config.yaml
n_layer: 14
d_model: 768
n_head: 12
n_kv_head: 12
head_dim: 64
d_mlp: 3072
vocab_size: 32768
activation: "gelu"
norm: "layernorm"
norm_place: "pre"
norm_eps: 1e-06
positions: "rope"
rope_base: 10000.0
rope_fraction: 1.0
qk_norm: false
attn_scale: 0.125
bias: "all"
tie_embeddings: false
parallel_block: true
init: "uniform"
init_std_qkv: 0.0391
init_std_o: 0.00739
init_std_up: 0.0391
init_std_down: 0.00369
optimizer: "muon"
lr: 0.00847
lr_mult_qkv: 0.4
lr_mult_o: 2.0
beta1: 0.95
lr_head: 0.00409
warmup_steps: 200
schedule: "wsd"
decay_fraction: 0.588
decay_shape: "linear"
final_lr_fraction: 0.0
batch_tokens: [131072, 262144]
seq_len: 1024
doc_mask: true
train_tokens: 994100000
steps: 5139
dataset: "wikipedia_en"
MLP neurons of a small language model. Each row is named by its layer, matrix (up: input weights) and neuron, and shows model dimensions 16-143. Each number is 200 + 30 x the weight over its row's rms, rounded and kept within 0 to 999.
A block is one neuron, or neurons of one layer that tend to fire together. After each block is what it responds to, as a language model described it from the Wikipedia text at the highest values.

L7.up14,139,172,197,217,172,158,222,185,175,236,175,280,182,185,220,198,197,184,187,211,165,234,182,217,238,151,153,267,217,195,220,188,171,215,268,217,214,176,219,208,198,178,218,227,207,201,172,270,129,179,246,193,179,173,203,179,216,208,226,235,231,133,195,196,199,224,184,229,217,209,185,214,251,146,183,154,231,220,190,191,159,229,174,202,193,235,205,195,255,202,210,184,238,136,153,240,215,203,210,215,221,184,195,184,179,193,226,185,198,186,194,184,195,246,167,228,208,193,205,193,178,211,205,144,207,193,181,223
L7.up630,214,199,239,228,197,206,193,159,194,194,190,165,228,195,139,208,218,146,217,160,165,194,197,204,210,179,181,199,197,230,212,226,160,189,206,164,202,240,185,196,198,194,210,188,168,216,225,235,220,148,252,181,183,118,246,200,201,197,209,196,176,211,195,227,202,203,253,204,194,201,177,191,212,181,249,243,184,146,142,202,221,221,161,256,201,208,210,269,192,223,173,214,204,195,240,184,176,182,223,209,228,258,219,240,196,151,219,197,222,215,209,177,229,244,214,182,194,213,210,264,217,208,198,195,224,218,250,211
L7.up880,198,218,220,165,160,204,221,189,161,229,198,167,205,143,233,221,253,183,216,210,149,185,180,205,202,208,233,213,154,204,167,185,171,244,226,213,213,158,156,159,210,183,172,209,185,178,240,210,169,200,213,245,180,129,206,120,239,211,229,220,132,198,224,190,263,186,179,164,227,190,212,210,179,229,177,206,206,202,269,176,212,177,183,239,235,206,195,212,221,243,182,216,182,245,161,176,191,168,214,300,252,206,247,215,185,145,186,152,197,186,212,220,190,234,228,207,171,203,226,229,185,215,213,218,198,210,180,197
L7.up1385,221,188,212,221,135,183,184,178,193,218,152,229,205,199,193,207,220,160,186,199,170,186,179,190,185,233,188,188,222,188,174,180,205,198,249,193,231,216,152,212,169,217,229,212,224,199,208,232,171,227,182,228,198,221,177,213,207,236,247,220,198,155,245,256,219,210,216,138,143,205,214,121,184,161,184,196,217,217,154,159,202,183,184,186,221,216,229,200,222,220,230,240,245,187,224,208,176,197,167,233,206,191,241,191,183,162,218,153,174,161,195,243,223,214,252,174,227,210,265,249,189,220,199,196,189,206,278,207
Description: Sentence ends, titles, years

L6.up2114,200,223,214,203,158,170,169,186,223,258,171,216,222,196,217,238,153,194,201,156,216,193,203,218,171,261,178,198,153,248,170,148,246,172,266,186,181,223,172,224,169,161,183,191,213,234,238,222,174,173,199,194,185,214,210,215,166,210,251,224,196,203,221,201,212,216,206,216,160,219,177,216,223,200,168,206,254,153,169,171,201,180,182,172,235,220,239,251,256,205,208,202,239,194,173,158,187,155,225,250,199,157,280,222,189,242,244,254,191,165,162,198,204,202,203,197,179,230,218,246,230,174,210,162,191,230,183,238
Description: Year digits, sentence ends

L7.up190,192,147,198,231,225,209,154,190,135,221,277,233,170,176,229,242,221,213,187,169,247,227,238,208,210,245,218,176,206,209,216,197,206,183,197,169,188,217,204,232,212,188,202,231,136,234,226,213,215,187,126,270,220,192,205,257,199,169,192,188,201,190,190,201,197,231,204,216,196,234,178,209,148,197,213,151,217,253,279,186,301,188,169,186,170,210,220,203,156,142,232,160,208,183,167,228,202,169,166,193,179,222,167,179,205,234,162,149,219,182,173,285,190,248,176,192,244,199,202,148,178,184,237,217,181,195,214,219
L7.up430,184,178,206,198,201,170,250,163,196,240,240,216,255,152,244,192,129,238,202,189,176,253,187,152,190,169,235,140,213,228,248,181,265,242,229,195,187,165,180,237,228,206,157,197,238,230,228,176,223,177,193,181,152,170,247,287,224,188,201,209,196,233,165,252,203,208,239,213,202,231,234,147,190,197,200,171,235,194,205,209,205,195,216,182,197,168,197,229,171,195,203,206,210,286,268,218,173,237,194,216,185,174,219,200,219,205,198,195,241,187,208,213,205,221,252,197,225,210,219,191,156,120,214,248,208,128,184,154
L7.up1357,195,192,170,195,174,181,187,218,236,248,166,187,215,212,194,176,178,158,179,201,135,154,202,145,203,230,213,196,193,202,206,188,161,216,181,218,213,269,145,216,211,182,194,188,193,177,226,213,260,187,205,205,253,205,204,206,142,192,162,251,188,256,162,230,210,221,216,174,196,199,184,178,204,197,185,184,200,145,222,174,237,242,260,209,238,182,262,172,202,163,184,191,159,238,171,208,132,208,226,259,187,233,215,232,211,151,215,213,237,165,228,213,207,168,185,199,253,178,207,262,156,204,208,208,93,221,168,203
L7.up2835,160,210,284,214,150,221,247,227,229,196,210,197,198,206,263,170,186,181,134,208,220,167,187,197,199,230,218,124,157,187,189,217,152,240,219,187,262,161,219,232,153,243,205,205,213,216,191,230,197,140,183,210,221,204,192,170,237,178,195,188,148,184,183,182,201,185,173,209,254,209,147,220,151,231,167,211,199,156,284,201,213,216,218,214,229,205,149,204,232,153,211,209,208,229,187,236,224,188,227,204,207,125,166,174,241,181,203,158,175,182,231,212,238,254,158,249,235,195,204,200,161,194,197,207,186,181,196,152
Description: Before-a-number predictor

L2.up158,171,157,199,230,177,182,234,175,156,206,209,249,176,205,191,174,189,146,199,188,167,235,202,163,172,187,246,232,203,209,182,200,189,201,206,229,184,230,192,204,218,196,201,197,252,235,235,189,241,166,160,233,182,167,154,175,147,218,235,193,199,155,180,241,179,239,202,219,179,152,168,181,248,214,176,227,158,220,182,125,218,227,212,198,228,168,181,170,164,185,210,208,159,171,180,166,255,179,163,141,191,221,146,228,181,137,215,203,159,200,227,232,262,265,225,187,255,198,182,226,138,166,210,205,208,164,209,214
L2.up302,193,189,203,213,172,182,199,156,206,141,223,265,184,193,206,138,152,187,206,232,185,187,206,195,189,215,216,215,196,153,178,176,223,194,288,175,222,213,219,195,225,200,147,192,212,223,178,221,210,203,225,175,172,206,182,151,219,166,183,196,227,175,188,214,189,198,206,201,213,191,169,176,203,189,198,219,170,196,167,211,190,209,204,216,212,212,193,166,208,201,232,219,179,201,156,202,186,200,196,197,228,243,176,171,162,198,209,178,189,205,148,200,196,224,232,238,240,195,208,267,184,215,176,228,205,176,226,206
L2.up519,176,203,203,177,183,188,208,216,218,212,177,224,180,129,218,224,199,252,180,202,256,205,210,148,207,214,214,172,214,167,191,176,209,223,145,183,262,160,188,160,144,233,187,214,157,165,213,214,196,217,142,198,194,181,196,205,189,205,167,228,235,185,148,165,167,235,231,177,208,213,163,221,200,222,202,166,185,188,154,178,168,207,232,186,169,120,117,178,194,259,179,185,230,228,321,148,233,199,215,242,210,201,221,232,206,156,215,214,166,147,173,211,174,204,192,193,219,184,241,233,182,175,269,246,208,206,205,217
L2.up911,157,129,177,164,213,246,189,203,234,257,246,198,153,140,184,196,228,199,180,220,265,180,266,216,147,182,213,201,161,195,240,175,213,206,259,265,181,162,170,193,232,209,256,154,183,222,184,218,236,218,196,218,169,204,211,247,235,188,211,226,226,186,204,166,154,214,184,199,180,214,208,205,114,160,223,226,255,189,239,194,235,240,211,220,237,181,164,205,179,240,185,237,203,272,235,222,169,178,190,184,240,239,202,214,218,228,196,223,212,252,232,174,185,189,220,180,184,213,207,201,179,194,200,166,165,149,210,273
L2.up921,171,174,188,208,266,234,211,235,168,156,133,201,185,201,175,180,150,191,219,229,228,198,186,232,241,216,191,187,207,177,210,225,138,200,190,193,206,214,181,179,193,188,143,242,186,230,211,243,248,228,153,202,215,191,194,205,150,224,178,241,251,184,215,198,198,228,207,241,227,212,176,221,246,190,168,199,193,206,199,191,128,238,247,242,216,228,182,220,200,239,191,182,166,231,198,183,204,177,203,207,205,224,242,219,237,198,200,180,245,147,207,206,220,193,206,182,152,213,189,215,192,275,227,172,207,212,159,241
L2.up1038,204,198,226,216,181,213,227,188,293,140,260,266,235,223,165,193,198,155,160,200,219,191,168,160,209,171,230,232,225,184,157,170,168,176,155,203,229,238,159,229,180,202,210,203,173,258,207,138,202,193,154,230,216,186,211,178,227,195,235,167,180,201,231,257,231,233,222,164,211,215,223,193,229,210,170,232,147,209,213,193,122,233,224,215,194,164,212,210,206,160,159,231,212,207,247,227,179,182,223,177,235,242,156,208,208,194,196,197,173,218,154,169,192,203,186,215,174,140,185,226,214,213,130,211,208,178,166,260
L2.up1122,150,207,211,175,208,171,162,207,231,146,235,130,186,211,230,187,230,227,184,90,214,193,214,151,196,222,162,186,179,153,163,138,199,201,209,233,249,216,169,180,183,178,225,206,196,192,188,156,225,239,210,188,179,192,171,250,190,167,194,158,230,261,198,198,158,171,208,221,214,249,198,219,206,182,151,228,152,212,206,215,207,213,232,211,177,206,239,232,220,145,224,186,237,160,178,212,233,246,214,193,178,220,223,228,200,210,212,154,194,190,177,241,235,203,192,246,171,233,187,164,204,238,192,202,235,170,207,221
L2.up1247,216,239,198,159,201,235,167,196,260,205,264,189,211,220,207,295,175,199,203,181,197,230,176,163,250,138,139,235,235,192,169,158,229,200,271,178,208,184,157,234,224,252,177,211,166,222,180,159,189,148,179,234,206,164,216,196,207,226,181,192,198,227,241,171,171,200,178,196,226,206,168,190,137,254,213,174,172,186,190,234,212,166,184,212,258,163,242,186,186,217,211,192,176,176,183,189,178,182,250,162,173,196,231,265,247,216,229,214,230,191,217,213,189,178,158,179,177,157,218,213,223,197,167,253,217,201,186,194
L2.up1511,199,216,201,199,204,187,244,239,177,193,182,226,242,189,231,210,186,199,226,238,233,199,208,200,221,216,186,180,230,172,206,137,207,220,204,185,215,232,188,178,194,240,194,197,223,226,163,242,249,237,213,186,231,216,174,170,212,144,164,153,246,161,177,153,215,193,240,190,200,174,169,157,170,139,184,146,179,212,172,171,209,199,178,256,197,183,185,134,236,183,246,171,190,198,176,127,183,143,229,198,173,198,194,163,188,181,252,189,233,202,223,213,256,205,190,216,233,200,238,172,132,161,200,214,184,192,152,223
L2.up1604,211,170,184,156,169,240,230,202,171,174,203,260,195,208,181,164,167,220,167,214,260,183,204,194,190,202,197,201,210,165,199,214,205,176,159,155,205,214,230,220,147,257,216,220,191,252,180,206,282,169,208,223,188,198,198,214,229,236,207,214,204,199,171,165,181,261,274,173,155,157,221,167,189,257,180,176,200,252,243,213,215,169,226,200,199,209,193,224,169,212,164,240,193,199,247,183,179,211,207,162,223,217,202,161,211,214,167,171,218,194,210,176,186,210,210,227,228,164,187,195,191,266,187,243,209,213,188,160
L2.up1828,209,177,186,231,191,203,181,169,200,166,205,168,161,199,179,194,160,155,143,225,208,195,283,174,168,216,243,191,235,187,175,195,194,178,228,185,231,174,183,246,241,218,193,216,235,163,190,230,212,236,123,258,187,216,176,227,214,207,201,172,180,216,202,141,247,217,197,219,205,216,172,216,176,213,218,255,154,192,181,231,208,261,201,166,224,193,192,239,215,225,176,229,207,225,214,229,207,189,147,237,249,197,211,164,147,173,211,192,173,189,260,213,229,196,249,223,207,184,153,189,138,150,170,225,230,233,204,266
L2.up1941,220,182,230,123,193,233,220,205,251,174,193,270,225,200,173,205,234,196,237,265,226,201,207,223,175,181,269,188,182,135,185,154,157,203,217,175,235,168,171,195,154,243,151,174,197,179,217,203,179,193,231,141,226,162,225,227,202,201,234,262,219,157,137,141,235,204,187,191,231,194,198,202,215,213,197,216,147,242,150,198,224,237,210,166,144,187,174,178,238,145,205,217,244,202,212,179,173,212,183,194,207,208,184,194,185,272,195,257,190,204,222,243,241,220,202,233,152,153,267,172,140,191,189,212,188,132,237,188
L2.up1957,200,200,137,214,162,204,187,207,215,202,211,205,157,183,186,260,179,161,222,276,187,135,208,195,178,162,210,183,243,168,161,191,212,210,201,215,208,194,174,181,175,172,247,192,246,219,209,141,209,170,182,193,203,205,173,229,166,244,230,208,195,182,223,184,230,205,171,170,246,183,170,178,230,202,186,162,187,207,210,181,215,159,158,209,213,168,173,185,237,155,220,217,226,232,170,206,183,202,220,181,218,186,173,228,199,193,249,159,254,174,213,187,207,221,221,137,155,193,191,222,205,198,160,265,186,193,152,207
L2.up2068,179,209,185,236,156,207,203,233,176,188,210,172,183,200,235,228,213,221,202,194,244,215,196,174,151,253,183,233,281,184,216,246,222,188,155,222,201,215,165,249,141,157,181,284,209,254,239,213,272,216,199,200,213,163,214,211,178,200,178,162,194,212,213,209,238,178,188,231,244,193,201,201,183,272,132,174,262,191,221,178,161,180,206,212,187,219,293,188,138,217,247,150,190,149,241,195,220,185,165,240,229,170,219,228,137,218,226,191,205,212,192,227,205,222,232,178,210,219,156,248,158,198,210,212,210,238,182,216
L2.up2803,196,141,217,238,148,212,233,175,234,169,189,154,201,251,241,174,236,221,215,196,203,171,208,201,260,175,156,225,246,233,220,172,136,234,217,249,223,249,175,197,214,158,198,218,219,186,186,223,266,199,194,227,212,204,228,233,221,192,178,198,186,179,212,186,189,206,219,189,242,227,207,206,257,195,178,188,195,251,259,223,158,198,185,177,210,229,179,259,190,228,175,237,186,226,242,205,230,205,229,150,220,150,210,223,198,211,238,237,211,223,212,218,225,201,185,251,185,173,217,266,175,261,220,188,180,163,193,186
L2.up2913,191,186,163,244,201,203,203,206,197,182,193,208,163,217,149,212,179,258,195,203,189,144,212,211,212,207,183,176,142,177,185,234,233,206,236,191,175,196,181,199,187,206,243,226,153,273,212,190,221,189,204,151,202,188,212,196,158,252,184,250,207,154,232,234,102,188,200,255,189,214,193,250,217,197,182,196,192,229,245,197,222,218,234,161,193,257,206,216,220,196,194,202,193,237,188,210,224,213,209,216,191,183,217,204,199,172,214,157,216,269,188,239,202,169,224,188,164,210,211,248,174,211,244,174,211,233,191,187
Description: Table header column separators